config = dict(
    n_layer=9,
    n_head=4,
    d_mlp=704,
    init_std_o=0.0,
    init_std_up=0.0184,
    lr=0.00114,
    lr_mult_qkv=0.7,
    beta1=0.95,
    beta2=0.98,
    grad_clip=1.0,
)
MLP neurons of a small language model. Each row is named by its layer, matrix (down: output weights) and neuron, and shows model dimensions 437-500. Each number is 50 + 15 x the weight over its row's rms, rounded and kept within 0 to 99. A neuron's up and down rows have the sign that makes its largest values positive.
A block is one neuron, or neurons of one layer that tend to fire together. After each block is what it responds to, as a language model described it from the Wikipedia text at the highest values.

L3.down132:53 57 64 40 35 13 65 61 62 88 60 42 59 58 48 49 55 52 71 56 68 54 53 71 41 51 89 56 22 43 49 61 50 67 59 55 46 43 51 34 54 45 46 61 61 53 65 39 44 45 44 84 31 48 51 60 80 41 44 46 67 41 73 64
L3.down584:88 44 84 60 27 29 68 38 54 56 54 39 41 58 42 56 36 73 33 50 28 51 56 81 47 76 83 44 37 55 67 57 69 72 84 61 65 35 58 49 38 42 39 38 51 38 59 66 05 56 49 51 64 61 69 35 73 55 23 58 34 42 45 42
Description: Unit-conversion parentheses. Opening parenthesis right after a number in infoboxes and climate tables, starting a converted value, as in 69.8 km² (26.9 sq mi) and 5.2 (41.4); weaker on table pipes, digits, and possessive 's.

L3.down78:45 34 55 50 42 36 40 24 74 62 35 37 42 41 22 39 39 65 59 71 24 81 50 47 48 44 10 40 58 29 40 54 46 55 65 41 56 29 45 62 23 45 18 49 46 45 42 45 41 57 45 60 55 37 70 38 47 32 41 51 43 75 13 71
L3.down686:43 61 47 30 56 48 23 49 37 52 34 64 32 58 67 42 53 31 51 64 58 66 57 33 43 59 46 61 55 55 51 50 33 49 56 59 28 02 71 45 47 57 64 50 67 23 83 35 53 62 57 38 64 65 54 44 27 55 53 28 51 60 54 47
Description: Repeated name start. First token of a proper name already mentioned earlier, often a surname or company starting a sentence, e.g. Hod(lnaut), Vin(ton), Chen.

L6.down53:45 44 52 52 60 52 40 44 46 46 53 52 38 53 55 35 54 69 66 30 54 73 33 62 41 32 55 97 63 61 46 54 61 36 61 41 63 56 51 38 35 46 56 72 59 31 61 67 18 43 29 56 34 38 66 51 51 61 51 54 65 52 26 57
L6.down115:90 51 29 45 54 49 54 66 45 46 36 23 15 65 33 27 54 56 49 35 32 38 61 54 51 37 57 36 68 58 77 44 54 64 37 47 73 52 43 58 64 39 46 60 57 43 92 36 46 46 46 70 62 58 47 37 59 48 23 62 47 32 59 65
L6.down224:64 49 48 75 08 39 68 42 62 34 58 49 58 66 44 43 48 52 53 59 57 49 49 56 39 36 24 30 30 46 67 32 20 45 41 31 68 55 41 42 40 39 52 26 34 70 58 44 72 74 18 20 57 47 78 41 51 64 68 28 46 64 60 64
L6.down621:55 56 75 37 31 10 62 57 40 73 71 51 61 64 36 56 61 64 74 77 49 52 44 41 36 33 53 80 50 68 57 48 49 55 67 56 51 44 60 28 77 50 56 70 52 55 93 53 54 57 60 59 49 31 29 44 29 58 51 46 76 50 56 72
Description: Digits in numeric data. Single digits in structured numbers, strongest on the seconds in map coordinates (168°19′30″). Also fires on the first digit of dates, years and table values, such as May 19 and 1973–1977.

L5.down214:28 46 58 40 48 44 69 58 48 52 80 90 60 61 50 47 90 76 77 53 53 53 63 44 70 31 52 70 61 24 17 62 55 47 30 53 46 67 22 49 49 56 39 31 57 51 11 44 44 76 37 56 58 22 24 56 69 39 37 58 53 42 71 38
L5.down381:35 43 56 77 23 44 51 42 56 55 52 51 33 28 50 33 44 64 41 64 23 35 23 52 29 48 50 70 41 47 42 52 46 63 41 44 49 62 51 36 46 60 73 40 23 57 56 43 56 53 55 33 37 34 66 41 59 53 53 35 62 64 44 49
L5.down392:43 45 62 58 64 54 46 32 50 37 22 26 77 34 47 86 42 27 57 60 63 26 47 51 59 35 41 42 44 51 61 32 70 46 13 62 25 58 45 28 47 51 86 37 50 79 62 66 59 55 68 38 57 60 38 53 66 57 36 52 87 46 41 55
L5.down491:40 64 65 14 42 73 52 41 83 59 53 47 47 52 64 36 61 34 28 31 51 62 44 48 70 17 59 87 78 25 75 57 47 28 30 31 50 60 71 39 51 53 77 68 65 21 52 59 38 42 66 65 45 67 58 51 47 56 40 32 72 55 28 38
L5.down503:44 67 62 50 64 32 45 77 58 50 67 55 70 58 45 50 71 67 43 38 37 65 40 44 53 36 36 48 74 44 53 67 24 64 44 37 71 29 17 32 50 59 43 27 46 55 60 64 30 63 43 34 53 44 55 71 39 55 74 59 19 33 39 19
L5.down506:63 11 42 40 48 52 56 48 17 43 80 66 43 45 38 53 67 51 14 45 47 31 57 48 49 34 51 49 54 52 43 72 84 35 47 73 42 32 55 65 32 58 38 50 23 64 37 61 57 42 65 31 72 48 59 48 42 51 50 43 50 72 48 35
L5.down524:64 73 54 66 28 51 48 35 60 66 26 75 49 16 45 47 40 30 49 46 72 66 43 46 61 63 46 48 26 46 57 58 47 52 65 32 72 50 35 49 73 34 28 51 49 22 39 66 39 59 41 60 48 24 32 65 61 65 65 47 42 37 46 28
L5.down640:36 54 47 60 62 71 62 48 43 55 48 22 70 46 65 51 40 52 46 54 63 29 57 84 21 52 61 55 62 54 49 92 42 35 58 44 47 45 33 51 63 46 55 24 35 38 62 47 32 22 34 70 59 56 78 35 40 55 63 46 74 65 59 49
Description: Mid-number digits, post-verb prepositions. Digits inside decimal coordinates (55.5097…), hyphens in match scores and ISBNs (8-0), and prepositions after verbs such as died in, traded to, derives from.

L5.down142:43 53 54 64 49 38 45 53 70 67 64 53 57 48 56 55 41 45 63 50 26 56 64 18 39 40 30 57 40 31 30 35 57 52 40 55 50 43 70 43 12 70 50 47 60 78 23 41 65 71 54 63 62 56 70 50 51 70 45 50 37 50 63 50
L5.down147:47 12 45 65 41 63 54 19 29 37 47 64 38 43 58 47 54 36 40 66 58 51 75 56 58 53 30 39 60 52 36 52 24 53 60 33 47 47 56 50 27 54 69 45 65 45 43 63 40 61 36 81 48 26 46 51 37 89 48 26 67 67 73 60
L5.down267:52 40 61 68 78 76 35 41 63 50 52 54 17 46 45 49 39 71 18 75 29 74 61 82 47 54 37 35 53 41 46 66 65 44 46 52 38 55 71 82 53 59 62 45 58 33 74 40 62 47 52 27 55 20 37 42 54 45 59 48 35 48 22 60
L5.down276:36 57 28 60 54 33 48 47 39 51 65 79 61 74 53 52 53 61 11 47 56 47 59 26 56 35 72 66 76 61 70 40 67 51 35 70 68 30 54 75 72 37 87 34 49 31 46 55 63 62 50 66 59 33 50 29 50 66 52 58 49 59 83 64
L5.down328:46 47 49 60 35 67 52 56 62 37 53 64 51 76 58 81 24 69 51 74 40 58 49 76 64 71 49 46 45 55 57 29 37 37 66 53 70 52 73 61 41 35 64 28 63 52 48 45 42 50 48 77 47 48 38 60 50 61 34 47 35 73 42 88
L5.down340:72 56 49 62 36 34 53 48 56 50 42 39 39 79 28 37 26 59 72 41 42 10 41 67 42 46 48 52 42 51 80 58 26 64 36 48 55 50 43 45 50 18 36 51 49 57 50 55 54 81 54 64 56 65 48 46 35 51 49 74 30 52 35 27
L5.down403:56 47 58 48 47 28 46 34 61 65 36 61 75 36 58 44 64 52 53 60 50 53 68 53 52 34 62 49 25 32 49 36 45 25 71 45 71 36 56 39 45 61 37 30 57 41 48 78 37 67 58 75 59 39 44 35 55 56 38 23 23 72 33 49
L5.down597:60 48 52 67 45 60 55 59 57 42 34 53 31 20 46 58 46 59 34 56 36 63 63 68 46 33 57 43 44 40 53 50 26 22 53 36 69 64 55 79 25 57 63 38 35 42 49 31 62 51 39 39 59 63 45 65 43 77 60 35 59 36 49 63
Description: Re-mentioned referents. Pronouns (him, it, himself) after verbs like named, made, calling, and word pieces of earlier-introduced names or nouns (Seedman, the scheme).

L5.down50:63 43 74 39 35 41 35 37 23 40 30 52 38 67 68 56 44 54 47 61 45 66 49 51 67 58 51 44 34 45 59 45 55 27 20 48 45 25 60 72 66 67 56 50 59 40 55 60 33 47 57 41 37 26 26 36 43 38 54 55 58 88 54 73
L5.down124:75 62 58 42 46 63 62 43 77 20 40 40 55 23 22 50 48 55 52 54 51 63 63 81 56 30 35 27 36 30 80 49 59 32 64 45 57 81 46 65 39 65 50 50 56 56 44 38 51 24 47 43 39 70 45 44 53 55 73 55 40 69 48 32
L5.down139:43 30 68 40 82 59 42 40 41 41 99 56 41 47 42 48 54 38 48 58 49 60 34 64 23 44 34 26 56 49 29 52 56 44 47 35 52 57 16 58 40 52 59 45 68 73 51 14 58 53 81 52 65 51 64 28 78 39 64 67 64 36 54 51
L5.down496:41 73 50 50 30 50 45 44 38 51 65 34 48 39 87 73 59 38 33 81 29 39 61 47 66 53 46 60 27 83 54 55 53 39 35 48 61 54 24 58 46 46 58 74 70 27 45 51 55 77 62 48 43 46 39 53 63 61 66 31 57 35 45 71
L5.down510:53 44 43 22 60 51 35 45 54 36 51 37 53 65 47 34 57 71 52 30 59 28 60 43 55 44 73 36 48 59 31 51 59 22 39 30 47 58 39 41 58 65 37 25 51 53 67 42 52 50 45 52 42 46 34 63 36 34 59 88 75 41 56 43
L5.down532:44 41 57 39 23 71 27 65 44 55 51 51 40 65 47 55 66 52 66 59 38 82 54 51 51 44 59 60 41 56 57 47 44 49 51 39 73 39 53 28 52 44 65 45 45 42 23 37 38 39 23 58 12 37 43 46 75 52 51 44 62 89 45 66
L5.down567:39 42 74 65 54 34 44 26 54 72 55 27 39 54 61 50 53 36 44 61 46 63 67 49 44 21 32 63 57 44 73 51 42 46 51 42 63 45 83 75 43 61 35 40 39 68 48 39 49 59 68 66 45 53 14 65 37 47 32 61 30 55 52 32
L5.down571:43 77 53 44 60 54 26 36 19 43 56 53 36 38 54 54 39 51 36 53 78 67 72 60 48 49 74 68 59 54 51 45 29 50 48 35 67 57 61 50 82 53 39 65 73 27 43 25 57 34 72 53 21 58 61 62 20 61 50 36 57 38 51 48
Description: Digit inside numbers. Single digits in the middle of numbers, above all the first seconds digit in geographic coordinates (33°58′2), also in years, times and table figures.

L3.down254:50 52 26 60 41 72 35 57 31 54 62 40 49 38 40 35 48 37 46 84 40 47 50 46 70 38 37 62 39 49 47 72 45 59 55 29 44 20 51 56 81 45 61 66 53 62 43 56 31 62 37 60 66 46 81 41 46 64 68 83 45 30 58 46
L3.down484:54 67 21 38 68 72 41 46 42 46 66 74 62 71 27 54 63 30 23 31 49 62 44 99 64 55 61 56 42 54 84 42 60 48 42 69 42 49 74 43 59 59 46 72 35 53 25 58 59 36 41 24 73 60 59 27 20 60 44 73 77 60 54 51
Description: Quantity completion after numbers. Final digit of a large number or the unit/noun right after it, e.g. 146 lb, 175,620 residents, $12,600, 150 MB.

L5.down92:68 53 31 47 49 70 42 58 31 32 38 57 62 35 41 51 54 65 57 25 37 47 17 84 43 28 20 73 31 34 65 34 23 49 33 63 32 27 67 55 51 56 42 48 69 60 29 27 28 44 23 43 52 27 66 48 29 38 48 33 47 70 31 23
L5.down136:68 36 27 41 62 40 26 77 49 41 56 42 32 38 56 42 76 87 34 28 53 65 48 35 36 65 60 37 58 59 47 35 36 35 27 80 41 63 37 44 23 46 46 41 92 81 48 50 62 57 52 37 40 46 75 60 17 60 60 41 22 54 77 38
L5.down311:69 46 34 49 48 23 43 49 37 45 62 74 52 42 22 47 35 46 57 64 55 60 49 40 23 27 33 36 45 23 28 35 51 54 52 85 60 48 54 46 69 44 41 41 63 63 37 48 69 60 62 71 51 70 51 43 94 54 42 17 49 37 64 36
L5.down343:56 42 49 66 55 47 40 24 60 60 47 61 47 34 53 41 67 68 24 49 57 17 80 44 21 48 66 59 25 63 64 31 32 35 56 56 61 35 81 72 55 71 61 30 51 25 67 35 39 25 58 84 32 57 69 31 42 49 29 62 56 51 53 65
L5.down365:71 73 78 50 19 66 46 65 58 58 51 49 61 73 49 47 55 60 55 76 57 55 44 47 68 32 63 52 40 52 28 61 50 50 51 49 42 43 43 62 68 58 73 20 32 35 50 26 63 55 13 55 49 52 52 35 21 38 59 38 45 43 12 36
L5.down408:47 46 58 85 63 52 38 54 28 51 30 64 36 34 56 59 65 66 33 34 38 55 55 33 57 40 60 58 48 86 51 42 70 76 43 73 52 49 81 74 73 42 45 54 44 41 46 72 45 45 50 57 67 70 42 19 62 47 54 34 54 36 57 54
L5.down480:35 36 34 44 52 46 26 35 89 34 43 59 48 42 43 60 53 64 43 45 50 48 40 79 32 33 42 49 46 21 69 16 19 63 58 51 57 44 60 46 67 23 36 77 64 54 54 19 31 39 29 50 44 51 67 62 68 43 46 31 71 53 60 36
L5.down552:55 53 27 47 34 77 54 43 63 99 78 41 37 70 45 73 45 52 61 39 35 59 29 21 44 45 33 38 53 28 67 36 42 61 35 59 46 55 28 46 83 61 59 29 55 67 43 46 58 30 29 41 63 44 10 29 50 45 65 40 38 26 30 58
Description: Before a numeric value. The space or other token just before a quantity or count, after phrases like approximately, a total of, Length:, more than.

L6.down36:47 46 32 70 34 52 77 19 58 40 35 36 60 55 70 35 47 48 42 55 55 57 30 90 34 73 59 59 60 41 54 67 69 74 66 45 54 30 66 57 42 40 41 61 58 42 69 42 62 45 65 73 33 53 61 59 44 56 46 52 47 48 62 62
L6.down245:42 53 34 56 33 49 36 62 42 63 50 46 52 66 35 39 65 48 77 61 46 49 49 55 53 24 52 37 46 58 77 57 22 52 29 40 60 31 35 44 81 67 56 47 67 40 39 52 47 29 55 58 67 42 46 45 57 36 37 68 43 31 70 69
L6.down413:28 34 39 28 54 68 37 41 76 65 63 35 42 59 62 44 50 33 48 56 56 43 54 78 66 65 65 32 32 61 60 68 39 28 55 32 57 59 47 62 46 56 58 49 40 57 80 13 25 43 27 18 42 56 54 85 45 47 35 60 26 62 38 34
L6.down425:18 46 50 59 48 48 72 34 26 38 51 27 48 57 45 60 51 50 59 66 44 40 49 54 58 44 42 40 64 58 50 44 58 50 66 41 44 84 29 30 51 50 75 85 70 32 27 50 77 52 49 45 41 34 49 68 64 62 36 34 55 35 16 44
Description: Decimal coordinate digits. Final digits of decimal latitude/longitude figures just before the degree sign, such as 5.50970 or 0.7615, plus pipe separators between numbers in stats tables.

L6.down0:24 52 41 35 70 41 50 50 40 38 30 51 77 61 42 49 33 38 55 65 74 56 56 61 35 74 25 53 61 59 71 59 60 25 46 44 73 38 42 49 43 47 44 55 49 51 51 61 73 41 56 58 38 48 56 65 82 53 60 47 49 57 73 48
L6.down304:51 58 49 27 58 17 72 37 55 26 27 57 49 59 44 59 42 64 47 37 35 32 48 33 47 51 43 48 58 27 56 73 31 60 50 51 78 62 66 52 43 12 54 65 63 53 58 59 68 54 53 53 59 56 58 68 47 43 65 42 57 42 47 79
L6.down360:43 31 38 43 40 33 40 54 46 45 13 58 38 25 55 72 57 59 52 50 13 45 49 33 36 54 24 53 56 65 62 17 39 48 39 52 62 48 61 43 34 44 48 45 52 65 60 52 58 40 34 52 35 34 30 58 53 48 68 43 62 45 47 52
L6.down588:88 45 54 65 56 39 36 27 52 70 28 49 61 70 59 68 56 59 18 46 57 68 24 92 73 41 47 75 56 59 48 44 51 26 31 56 60 42 42 52 56 84 45 40 35 63 45 82 56 45 60 55 56 19 31 40 62 27 69 32 38 64 44 46
Description: Possessive apostrophe. Apostrophes right after a noun or name, mostly possessive 's and sometimes contractions: Trump's, women's, didn't, doesn't.

L6.down292:28 60 46 42 65 48 38 70 64 59 58 45 48 76 46 53 48 42 53 46 61 57 52 60 50 55 38 57 65 52 91 59 52 29 50 43 33 61 34 38 41 62 50 27 60 47 51 58 47 44 39 08 57 49 36 65 32 51 39 38 75 45 22 61
L6.down312:47 35 47 64 53 32 49 66 58 11 48 55 50 44 40 45 57 50 82 65 49 55 45 67 26 84 42 91 47 56 58 37 62 42 30 54 75 59 36 53 49 44 49 59 63 61 46 38 54 64 59 41 33 40 50 45 55 53 43 51 90 38 80 47
L6.down612:38 52 42 49 61 43 39 45 46 33 41 40 35 63 28 61 44 49 44 49 56 50 59 56 80 31 59 62 37 52 67 33 35 46 54 68 49 43 68 52 32 63 64 50 74 45 62 49 05 50 61 29 60 45 53 48 37 48 65 21 34 36 72 41
L6.down701:50 45 60 58 54 37 57 59 68 26 67 51 73 52 40 14 53 71 84 32 46 41 53 25 26 41 57 37 52 54 46 78 24 78 48 30 31 59 33 45 53 77 30 29 57 50 42 48 47 06 46 28 68 43 29 56 36 72 67 37 32 26 42 54
Description: Caption-ending line breaks. Fires on the line break closing a short non-sentence line under a heading, such as image captions, short descriptions ("Serbian footballer") or table titles before body text or tables.

L5.down85:49 26 60 40 59 71 41 35 70 43 54 53 49 37 26 35 00 60 44 72 60 82 58 45 29 58 76 45 45 38 53 55 62 47 47 29 40 63 34 26 65 54 36 57 45 47 46 69 46 55 46 72 45 62 53 41 66 68 52 80 42 50 41 25
L5.down153:24 55 34 55 47 17 40 72 39 43 51 54 69 56 59 55 47 58 69 32 45 66 61 44 53 73 66 39 67 34 56 56 31 62 60 65 49 68 53 31 31 36 43 30 48 56 65 69 47 46 45 44 39 41 55 80 64 50 67 76 51 65 43 51
L5.down190:57 45 67 59 68 95 61 43 60 38 43 52 36 55 70 50 19 57 66 76 64 57 54 54 51 48 63 49 51 52 52 46 63 39 71 40 16 68 44 63 39 46 60 42 44 57 59 47 67 66 71 51 25 62 57 85 42 40 61 35 24 76 59 60
L5.down549:66 35 58 60 28 45 46 28 46 60 77 19 39 34 41 80 53 49 35 48 59 47 36 44 37 33 36 42 58 55 51 51 60 79 30 35 40 51 41 74 57 35 25 53 63 36 43 41 51 42 22 50 35 17 47 38 28 56 58 85 67 44 57 30
L5.down581:54 62 49 62 60 53 56 57 60 57 19 30 49 48 44 45 42 59 57 53 48 47 40 20 52 58 64 65 62 26 65 78 34 57 62 25 15 37 73 37 51 26 57 74 37 34 65 39 48 44 19 50 90 42 53 48 19 71 35 33 59 58 33 53
L5.down586:43 30 51 42 31 50 54 54 40 63 43 51 48 49 40 37 65 52 49 43 40 44 70 43 43 40 43 45 28 52 49 71 47 64 62 35 44 61 76 52 42 62 14 44 42 55 26 32 50 42 71 13 80 44 67 53 30 85 27 67 74 36 60 48
L5.down682:62 57 60 40 65 31 34 66 54 47 49 57 40 65 58 67 55 59 74 50 57 26 55 57 59 39 49 75 56 63 52 43 58 36 65 57 57 46 50 63 49 69 84 41 30 54 62 47 34 93 57 77 43 74 28 26 26 32 75 49 19 58 41 45
L5.down694:51 47 48 63 58 54 53 27 62 40 59 46 49 56 60 58 68 57 53 76 30 42 23 50 60 30 41 55 59 74 39 55 35 51 53 08 52 41 56 39 45 43 63 35 64 20 68 50 48 66 72 46 59 57 61 58 50 65 36 66 36 60 21 93
Description: Line break after captions. Line breaks ending a short non-sentence line, such as an image caption, infobox or table title, or short description, just before a list, table or body text.

L3.down143:25 50 58 57 56 34 39 59 61 49 62 54 32 53 69 36 51 30 50 41 53 26 50 37 67 30 74 45 67 35 76 44 75 47 60 50 71 50 50 55 51 65 28 57 55 73 41 45 53 62 25 55 44 25 71 34 63 53 51 36 66 31 59 61
L3.down638:55 42 44 57 57 52 45 60 70 40 44 42 44 60 54 40 77 35 62 49 52 64 66 56 42 46 65 49 36 64 77 36 79 84 62 18 71 47 54 44 56 47 45 47 55 46 76 51 37 54 30 24 74 29 49 84 61 71 36 29 55 32 50 19
Description: Coordinate digits. Digits inside geographic coordinates, especially minutes or seconds after ° or ′ (e.g. 075°3|3′, 18′|36″); weaker scattered hits on words following place or person names.